{
  "qk_norm": false,
  "optimizer": "adam_variant",
  "lr_mult_qkv": 0.4,
  "schedule": "wsd",
  "train_tokens": 448700000
}
MLP neurons of a small language model. Each row is named by its layer, matrix (up: input weights) and neuron, and shows model dimensions 80-175. Each number is 500 + 50 x the weight over its row's rms, rounded and kept within 0 to 999. Numbers have three digits each.
A block is one neuron, or neurons of one layer that tend to fire together. After each block is what it responds to, as a language model described it from the Wikipedia text at the highest values.

L4.up223:461511422505525427461593397535566420550468504448505576494582494495630421473465470501463463381458490483480478448570503517498491541550458484495509480588551534466514550428539459561599467530546548462634487483434572510374508476480553504503503485544513600611472544380552466530496424528503520541
L4.up349:562466414561551480516470536497491377502554520458490539489503480449535539433556466580518525468454464476582421658464518529449425513463485459501440481540547504422543414461475545486568388538427531432553589442467696548464506474469486577485524427574483475467415500513543431507557391612446503512
L4.up364:512576514504395510451605427539520578555515531480499592378546542472591403541478467606561513397414471479556519480499555573532385531491460514518472574517486498495498502572464459486455507480408442538605566406435595570520473507544508571495545512503504534503455472397425518499467432441452529474
L4.up377:465553562624544543509470471474585439524529529523551595436567455490456399499514529493515399454423461497476476469551546503495499509387491477433446509539496510462492406429502463532592369545547475463600477490460477473480497501467487511489488508505523485554535453480520605496475433474478568486
Responds to: Inner "and" piece, "from". Fires on "and" as a piece inside words and names (Fernando, grandfather, Rembrandt, Landscape), on "from" after a noun or verb, and on past-participle endings (killed, built, required).

L3.up288:441495479438482407498490486483513445540405566546499431518500485454504364451487483578546539376505460613498487436521503437443586494461591461491514560499570508521517484411521526488566471519541484451544545465416498414603537428458480441544521563557475564508478524525481399506514413532514449519
L3.up544:506480578480500451459511502511440506522564487511544422496469471501478425513508461471581505509427477480460539520630449545444562587447498434492477572506616539519533469385421499516547636526528475429511612400465463484371607484531571444540542551578436557515534444476499464515520497491521359545
Responds to: Word-final suffix pieces. Closing subword pieces of names and words, mostly -ey (Turkey, Key, Feeney, Hankey), also -age (damage, Cage), -k, -ch, -tain.

L14.up124:495457479531515477490446586523581585494334500499553503540499518483502502506472418489462462496440469405602433556502462505522502454455438551571483575538364449532487487527579427491590518504515532573541540564497478456514510511389549575525473517507515548406466425410456488475553424495482611517
L14.up151:522510551626512534523501508570540542526502448457527495526539524511604561523474449547500496486440470480544434529502470591440501505564428507477575452384412462455479537558512472536529416577532364423565519486482511477425440522575457584622578487493450493491480383451542448512360464499529542457
L14.up252:524483586492420502518497501498626574547428451476591507592469504448573596498557509519487607484466494441454579577539438544482557463536436564516591561474486474522527538527601507514466554493531452493583476459444451515566560482519513480538466526483557489471516451356462448555431474425539444532
L14.up385:449528480501523580528577500528523579492583405535505532611473441460513462501456398485580417499501519451488464485537454517494428556459490492480508440442431453451481475535529578505605428525564445554469403508496474459400564488521518518593619460547475527477533574497515558518458433498530525499
L14.up606:574486529567599484531428590523549498481461537491465453426462532535540535534526560469458555361424424366487488557457505507409548498480420659510521547469506523540528505561466536454398531560521466564524519542423432478530439505564466523532494464390496579477447476452511455486561583500435606552
L14.up629:407446491574567529474447491572500480449381522459670612513522486566542454522486498453510408518541471453590463530547464490489551535467519504529432503459410432540490485542551508486487499528506466519503402493386451440515461456472539520520431490536534535415478473545523487531458489507490537544
L14.up698:471468443404504485563493538460596503539398466443523485590524474555511558604464397517574555538543510545560419547478492492539489450592521433398535502544428461527506444473577524506446480491482545506571551481523523459570529491535481461540398476452546618490428455476506515484438478492559508508
L14.up754:486486466534542524490506484443548505482480372476616594468410552558560487616471382451573503468482440433536461528502511406461482494499532551527434416516534306546529471482510630464556490551554448490553471533460452501501492481492536521599470420385535569438540618491409474509465448549542539469
Responds to: Post-date clause connectors. Function words or commas right after a year, date or match score in sports and music histories (2009, with; 2003 by; 2007 at), plus paragraph-initial words after section headings.

L3.up217:406438477464478466447585405517482431534608539405485475512568455572578384540427421572544511508456455554534508540550460516464428537532516450454476488549504434456494536473507523497577569498492517497549529544451492547581483457565550557457507548513490609535482484497557531473552552493434453514
L3.up641:532430580459469466449518375431582468574536590537353483517478535510535504540461453508492371401412455478486416599488440510479462445463490483491475534560469486481510496431549487570617425499487444445530489509491528491551478484535441506474543537482533521397502460544516504458429463542484491576
Responds to: Past-tense suffix pieces. Word-final suffix tokens that finish a split verb into a past tense or participle, like hospital-ized, unident-ified, (aged), challeng-ed, including "ed" inside names such as Seedman.

L14.up26:486449463501471547511643517495477497538504498527506511530505500393534458498488447506606397438489446532445502478566500448532445424542473639462558566533539435507524460409496448494449521542512499535565512406453519491503438476512553467508491550502494527571519543473494504541485486406445466525
L14.up144:480490569460428598545534508536441424451553524516496529446505500500440431506442517536479450526523504489444517575521531435533539474450501538534415594473503496503484451573515436496487599496535568457519555428418499500472415489505532479505527443438458485542545570656549552414510548444469507462
L14.up154:540425454493539498533609507471506434420521488558478457495487493517541386469453421502493492473461446493501437514489537364534535419381542505464528493465528445513513456503496526535637507513509475511548519471540467406521544448518450502565529497486489499556479578504517526429529551398483506507
L14.up317:549414487507535476495463547436497543481576490425482447505490455427532435513433441481501542337532410561414439524519498411525472545488487487471461529521534469531534465483459595500572508596538529526497530473479547452554628477539536432583501462451490495510462576505558576474520489439505462550
L14.up326:485474474406450601451558553474421492482610469478503504474408455559565542443506550510534495525577579532466542525515496411594484542528502536544516527549589525548451505491469565462503496520511500497467504475467470556445438413458517450460484464485437531527503617540551526501414532517505531521
L14.up455:353481498520433493463519372449554514546487468556508471544499445560527561519454502592576511454549473520484435511549452428496550471581544648532606506434503415435509468501585523521508536501529510506508530512507471493547465459510547529513468543526518470428455587490419515485473424417500480478
L14.up603:502537511487469549471592446532418426444577498483454494495489454539575503435456538547571426499513523570465576457531486479554443497521518561606579491567593496533478488489531620516463590445535439418462522427478523458454515440438504549531542481527466508473509487607574516477513459378494619515
L14.up721:439508547439520521533596431483509462505560489372432529538522522497588520483438430467477457525464492470395481540522506460513542503507509540538558485588502521533519514471543444491534492479466492528544510500500494456439514472429459606528596470483531615464550523391475528466501521441484564542
Responds to: Word-completing fragments. Short word-piece tokens that finish or continue a longer word split mid-word, especially y, p, ty, as in Recover-y, Pro-p-aganda, Cemeter-y.

L4.up2:526485456514498518460413530501472607517515567551505508467558495475518503533531529456461482531515470525526489455416487475451408467547428579521422471500465457477458418650559518483473466532524424601518446585481419458495452479512474577563497409518513583490460566543464650524533421477550522475
L4.up93:606501496464526549453541484502484472501465567542540582429508445431594503483561474480479460460352461477459488477560442516479499470484547451559522613492463475542486464578512542585493422540517453545547465521448415533590424458493463476503517417500504495420425531516507483579359456532491495528
L4.up175:489479472549464510469507546510447564470511565493452514522525414477494436472519610535610350489393488529484510449489535452438422481482460468536465604438399433464506495569574479475491622485479578518425485449483483507514493489511519524512482468480502532450515506493487530490490534491488518492
L4.up541:585524410580546544421468528484500543509415518479539534422530454558562440531547491499511500509534481566573382490499503469516326481461450538521508577470566403500523419505480506450451563532488501527485473513407478471550521487441520541513494511514483507563458561435441580491436391427476517571
Responds to: Venue-introducing "at". Mostly "at" before a school, team, venue or level in sports biographies and schedule tables (at Vermont, at Triple-A); weaker on word pieces inside wiki-table cells.

L14.up131:602410545477483451533461481513557527498547450513480516513487453481517444503462438522556585490500489357455499532551511530421477465603432583526510457454508473341496495490502530517629610536501560593512524448459521487561478519531513512459509468472418509479595509452394550488600559479548459458
L14.up216:450391538552458568520534525523511430487561516547480546533490445462579462528537480495467527421455561430426432434558513422547481640474518474553519530479558477469461370506475420506510597555544517386503506505538500480510530497441531505400493420509604494512543533512528544525457543429442577588
L14.up298:487455468516480511446431435613513488494532533514515556516474491468458449491494474555517530531505362406484407502432491457553522559502485501494497568522471493431479537460558506489533502546521456432565560535450554601418623466458460604535372546517487477504556347478575551442511522363488461451
L14.up311:424462519528463424477487487533631370573523485572400453437451528484537516576533428525512565510456457460492520557454488443537489511601490439443522578438500402497527461519574521529459536542466472449649440502487533519466514543518586452460485465562478535470526419582539492552488542450544459542
L14.up400:485391399487577490498508550579471478520499589548454539508474391463544504524524459475562545567495523441430534486456520499374540461437484473537696480552409570459481513555661434517513530450479475556521528516539525524491592511436579567552431530556471434547506474454499488505527532519445527520
L14.up418:483397568469380524627502622561531498583495529512430517458474496603486552452504435559473469511468447337501528544463500438468578562491445540444558482442542480530428523470528496501536559472571498493512476477495516496469517445429491511482514507547450406447518456408523514486488488515447430527
L14.up647:543452547535519427508503430442499408540563439539454548535467449515495467483462477514521514457446447382430503463471497531388536395499479553545520416467586435448479543476583453513643445459488509569565460580450496470413492446510485630490600481455429462538534501496535523496547493511445532452
L14.up765:555405585567534499430427598544619526522423487529457553493629531539565554526531489497551531493366454399515482570499480510616538479510427592522474533442448473482413512541539477509488518526480466496555511460426454425424491516470532533460544436515506579500526458498554612474450546502539491497
Responds to: Passive participle endings. Past-participle verbs or their final suffix (-ed, -ated, -ified) after was/is/been in passive clauses, e.g. was accepted, was established, film directed by.

L4.up9:573500513522494483496463481527434523520435570651470491473526389444579521433549460518482395532390444525474505423437501545427380413459497533551418542509459471520475445582533487406401429570497471499533457539481434455486432480490497555526526469555492503484404498490530607473507450493486507467
L4.up33:542499459588541497483525502420574436556450491549563474493423549556494553499510478394507487600441478438491562530531550575518478428525509512511425586486517481475503451546479555516484466596491549529569493571466467469569480470456469585494441460393518559486503474443397526492512428484515456521
L4.up191:474462460455455484515501591455412490478528542486553506547460496511546504484493433485588496467535447386461628552544510611508403473534542379526479572468575421453493389446544523473488495549502519545504466434522566575514500440445421529484485544463548557504476495501520453538580463582520513461
L4.up218:510368530495541488475551581401495452514432419567468496601514533534493465555394445476537507536542480458471549561542484558498499530529456497540490560474525422471474410549544583483483431580555502469487472488476516395594522458442544480505440484508503510474556504436455583481433425553562478527
Responds to: Place and time prepositions. Mostly at, after, before, following, to in sports bios and schedules (coach at, played at, a week after), plus F in table abbreviations like GF, SF.